MLP neurons of a small language model. Each row is named by its layer, matrix (down: output weights) and neuron, and shows model dimensions 16-143. Each number is 128 + 32 x the weight over its row's rms, rounded and kept within 0 to 255. Numbers have three digits each.
After each neuron's rows, "fires before" lists the tokens most often just after its 100 highest values on Wikipedia text that the model never trained on.

L4.down245:154142147123033154112123090162100126134136136149172123119135148076152176075186077118083090189137110077138115155145210137142160111122205169195143151122190124179157102151091103161112118140143130134123112098129138102144146128143108169128152129081109115122072145179041147155177161129112132097140045111058079173161121153114211137107178132156104113136138164096186127102123089183104128118109
fires before: "\n", " App", " Goals", "0", " Co"

L7.down1070:131064128182090138063150127147167155126139110178063145134141162139083136118137142093080154174141136094108170062078134114173175177127100134130082078155079133079143106173116113190185114105151143093138100098115164174105169123097124142159098172159085145133133189129117158183136151169100192128123130120107100172065153145080140155140135134139137125107138141137143095140142147199124143127112
fires before: "\n", "\n\n"

L4.down706:086173101188112191110120096113173148147157155100116117135139168093180184191138103163083164106141188119145117176130119189135138136147132106181128144106188099145119118117180088136173020098141126156097111117073112215109082190053117150151093102072102157135135138092116127119130116091109132182141167114126167181115140118154136125087108120125179082125151180133128118093134128087153115139155
fires before: "1", "2"

L4.down790:190153150170115092104166092123085159168168145145134136169096103126186114142086143117181120073108111124073145092130092097100165128107049122170120109205093128176060170163102105136105168160117164168172108208108092148159135098121186137164154161125059067131101102107151109129133057103228115104085145170144131142153153145156144116135118144151135155132102180078145148157111096145078114166109
fires before: " | ", " | .", " |", "; ", ") | ", " in"

L7.down973:112162123111121128121141125127139061136103119108128146165110126130145134078158075183115087087165156078146069136133133143079142092091132154134195185100102131141174116107119122112189131070096176071103144181117138113123078190126115042141167135122117128138141176039145059107123173097135134146148133158181110129107140138138201172168159074131142083143119066112082106087027159144143132087076
fires before: "\n", "\n\n", "."

L4.down1780:107165167113149177184156162125111169137147136166115101112168157064142157165170139105134128196132201135094113105168074139069126133125116063148123131147084150106160171163152143143094155043134161220102068090081093140144128182058141147144091157148137129117077044165138093141128135109160155177139127115147099121112052143118049140117187102167154113056113089152126206121095099149095179184090
fires before: "1", "2", " the", " Represent"

L4.down1426:113070142127070136130129124100111119146110107095151082144122165159167096098126149083163161153147129169105144140069178123130104139120160125167124117131134138161143128099128118099118121114108099157147131105162139178153144110067162129178136207133135158078120100077132052072136128083118110122093120105071035080177174119086119150106112130094114134159134091129152152141098149157064157083114
fires before: " | ", "-", "°W", "\n", "°N ", ", "

L7.down884:134164125173141137106138110019172048163137103128151187117155139148095109109119152149089107138135106145151128135155107148098096098152102138072158121091117129104168070149153090104161144095114168105051093104140159163127070164081151072145126165124137128132143174115115123075078179180107113115114105122152097112107158135132183217183097136105131089096141135154104107109135125102101107051119
fires before: "|", "| ", "| C", "|  |"

L7.down308:044095179137092140160213121157081098133181133105091107096155157129157129125135042187119115160090081166094159160050153165137127172184183054117098125110206131142098141177115071149151134107128096086174161147127124170107063125158137139152103134107132156177068110064099111136102118132126133121125218090074113110109095124112200133193092173122125145117053110157141146096147147072103104119169
fires before: ", ", " |"

L7.down328:095128130113108162171068085076106114116116111164152109125125102131153119159141155106158137146091121050113156119148117199129158087123154121076169171117112118153193180140161171175043140129159110115147113131157148146111149108119091146100175111158132117094151081173079129113142133151151127068120130122107017165156148140063143183140091106153177098069095110113164113021123113124114019126084
fires before: "\n", "0", "\n\n", "ef", "ts", "1"

L4.down274:164137144100127136207131141154148087172137129130115119072140067113082200141136163126098104135165125115172104101081063133174109126132139225131143176189112132159081110090138104122124107113117116136126141163141114148175109143098090148134009090108156126133153128151139129140131120071131112083114110092133057143094163154161106125089138159124182171178153156114098122147077106118074188139155
fires before: "\n", "\n\n", "ated", " ", " from", "1"

L4.down708:101130116164159089141169121153109158077190120146086166125200108127095176109175181122093135131138170088158143128103157122132122191158103183089142210083100124108132154136145153136172130108120119124150130130121141139122135155126095157080121092134139061096110193114095137112148183142109108144141130091122078112069144123108143083106056085075165138091148194166135109105139151192086099157153
fires before: "\n", " |", " | ", "2"

L4.down1090:136108100115118148113121099158104102112126168123170041147147118136099114053064108197101122135099112105123112135124122107186156088135135159099092157180095135103121136114143155084096129163123137071142189076131124088087105128196098097082119090152124083120126159116152101141097097094151162133111124088205221161132101114147135100111115134105165137106129134116148109206120140173098142177105
fires before: "\n", "\n\n", " |", "s;"

L4.down1911:075106108132158153133070177129078156101116135114163147143120087111108121092091072145172158183135173168073141080110175112082184103189128161113139097099113130058126060135112108047128135112103144110155149111093153162168151087126079150128149121098112184108089142089109161115101129150093130129115132102083145119121107073157168120093132159159127139163142162135133133140096115081221120107112
fires before: "0", " | ", "1", "2", "13"

L4.down1510:127095089098092120121105085159162164099168093134163143169083150127091045134072102166117170161168156129174146089073086158097149139099097153145136097154123145226120139136115178122130056147153094104166138184116139109106115117147193126147126148136177129137154135180101108140118076095117112157208164129113141138114129162178181168084137112116131082120150145111051134136149110112073105097151
fires before: "2", "S.", "1", " Street"

L4.down1776:129118150181107116159154132138187126128121137120124131139112119076138091188184177115088149100104130120103129199129144111081118105097057173180101171106177125129160153085131139157142118177162115156154167051094109152144151165117097117126123117130159115121153182096124111093143131196130124138131154108102124110094167145129125144152074113154105075155123177158138136148096119169041128132179
fires before: "–", " |", "\n", " | "

L4.down1285:218143179144130143145168086150100167152097095168103086146094106136132074130169101163110119070066078042144096121151101083116154094163137105134088155133126125089110108164095134158088114070140129160121131130157098090132099138174134128168131185121143063153139158112101150117136161145104090127157110140192149137131152099204147076109165140137159126135092156111080085113129120182169137198136
fires before: "\n", "ists", " App", "ed", "F"

L4.down258:159098137155071141170143150174165136121129108103063111160105154098117063160090130126110172052083110143101181124140087121139105092142085182126109153075097148162080154106143102134140103085138128085117148134139111134130126163097096122187169186119110153145089098107176180114104082140149149120147142053148145163077129121132131129179097124164155173134097166121137147135079113134065104201152
fires before: "0", " | ", "1"

L4.down884:135120149161073096139122159151179087164161120125148132203160124067143139126119118100160079114182123147171106148158157134101169140125092125116150076067136125148070190146125116165109161108105182180103142135108102153143098108150110102099036177141149132124122154131088103150065106134158108129132185102095146152156138112093101085139173120100103078143116142133158071143132106116140119114083
fires before: "2", "1", "12"

L4.down17:122111106144090128145099091096150221061125158151118133142125115083157121078196092128083125165087183149096102157093139170160136107107135188186150154118143073101098143163118111086100137113122147145101178137132161131135166144163086159155073081118074172124127125158111090159085180137175124085146149127086077126118127150145125122126167098168125166117107120095142072122105140121129154100122
fires before: "0", " | ", "1", " |", "2"

L4.down418:090107086155132094127108139127129092167139107118112157079171079104169184107108137092121103112203109119098081056114147169149084204161126108062082142157126098089150150141174121145074134095131119146194171091126100132136119069087125163143143092082086098115101198166104194181129093113114135170200139178147094139137160143182173134111106102196102137122150118170107135127149138125121128097153
fires before: "\n", "\n\n"

L4.down1444:115187123103161167149167099132177109099079144095119169177092089134133108215136175118181169126135118163130149125174119131143088111120142135091172088103126103111138102120112093136139126112125138148154169128188106135172070113205187101149170124077163102120146150115155121157085093147183072053091116078140158083124139131121066113161145126089087127100148106152126162098161151136162144098172
fires before: "4", "100", "5", "9", "1", "6"

L4.down1851:172193124088126175164113111148113129118194160157095173107077109115132109096094126078110055136101157094154191086082047145069110164140107148128109154104129107119177152138172190098105130127095092151138163143141115130153125100160126142123116074163055109141166140137135124157125131123146095123106108052086102121112109074134130186154186169140137118080201149103141149138075183077117100125114
fires before: "1", "2"

L7.down1926:097182122187172137129147090176101159166135185150111140098165124105079188104127146137159069065089128143111110075075089087148165087090117129155109167131142129135100176147169082123148120124121125132113133144119105159164083105165104120119160132144163115128150098178147135144135107123217138092078119107110128051120101204123126084176113162139139116136165070121118183116096133168087162171119
fires before: "1", "0", "2", " ", "6"

L4.down562:134194092131109114132113077169134143118127148145156105104120161087138062087167152149112127085129131141164112108184105115080129126107124136104129178090166114167188175115095130086133120190145117121102112075129111113182165161139169125121205138157147158152098162124170153141145122103170170081102185143103167164071093134097146128144124069126131144148199172067134174110104150069105111105104
fires before: " | ", " |", ".", "–", " | ."

L4.down957:164117153197095177078135129141116145146157068079073148155175162085119102147134117084120126123114082150107139108129175084152150126144157099134082156022152130115110073137128103131124129112103145115133127105148135107176076093081112108217143068155096171095156140164130109131083165099138169148179104086206103110151157088138151161134118110085118103136168066171117157134126144206155078086124
fires before: "1", "7", "6", "5", "4", "9"

L4.down1624:123114139159052114136139100146108180049098116136128167089186086140176085206139125145145135077140109205104115116121147104142133133128135102168152141161115083159191150103180047116093165137092128156122150160148108135097128093116160152162182224126148093061099137125152095115134103072129132096132135130170051148114183110110145147112106166175155079123091104121109112147135097101094154174071
fires before: " | ", "°N ", "°W", " |", ", "

L4.down1906:128106142141136141146145112137153118121113128150141140109132042171179146135150146169094093159114070061071097124126124169164144096167159136126107109140090103143134126124160136119110136121104090145138090074165098149135105095132066120097110042108148074142156120117097134152069144117140116117130092102168166190112191113129071104098139138152097110151098098098138070141089132153057124109053
fires before: "\n", "\n\n"

L4.down1312:084184147189127102137175105082113157096089151132099093150152124148091129138057091105129108110082059125099126076148083150138151144121127103123133063149152081129098084141124109146169118160110155181111103121103190089160094123085192105152121179146129135117150150131095149142100145144159170128060173153182095156135064150167125160076113148134094120143139190128083134146173169153135097098116
fires before: "0", "2", "|", "| ", "1"

L4.down1979:138115190166097132179175175134163177164168141058205109175131116084148107099146093141077134117068145103100102134117146100146142163110126198157114138116166120083100145160156165162106118064189137164166147088143132150122049146136054109138113113123121082133096101177105070128148130202117148120055140136141107125142127150124144090125089105110128152121192090099153101195142137127055136124135
fires before: "–", "\n", "9"

L7.down2007:148141070160153130149113171142160106105115143168163149160081076112107202114143140120119123140125157134126070077137127115098131143117087190088117088127105126166098167112146194113111127101076126099134141114165162138110093123117131058082147117085130155145157154152143153094142073090141092138124147207088095118180160078184125100110118110098132109169151127050079150122114126125062167113120
fires before: "\n", "\n\n", "ment"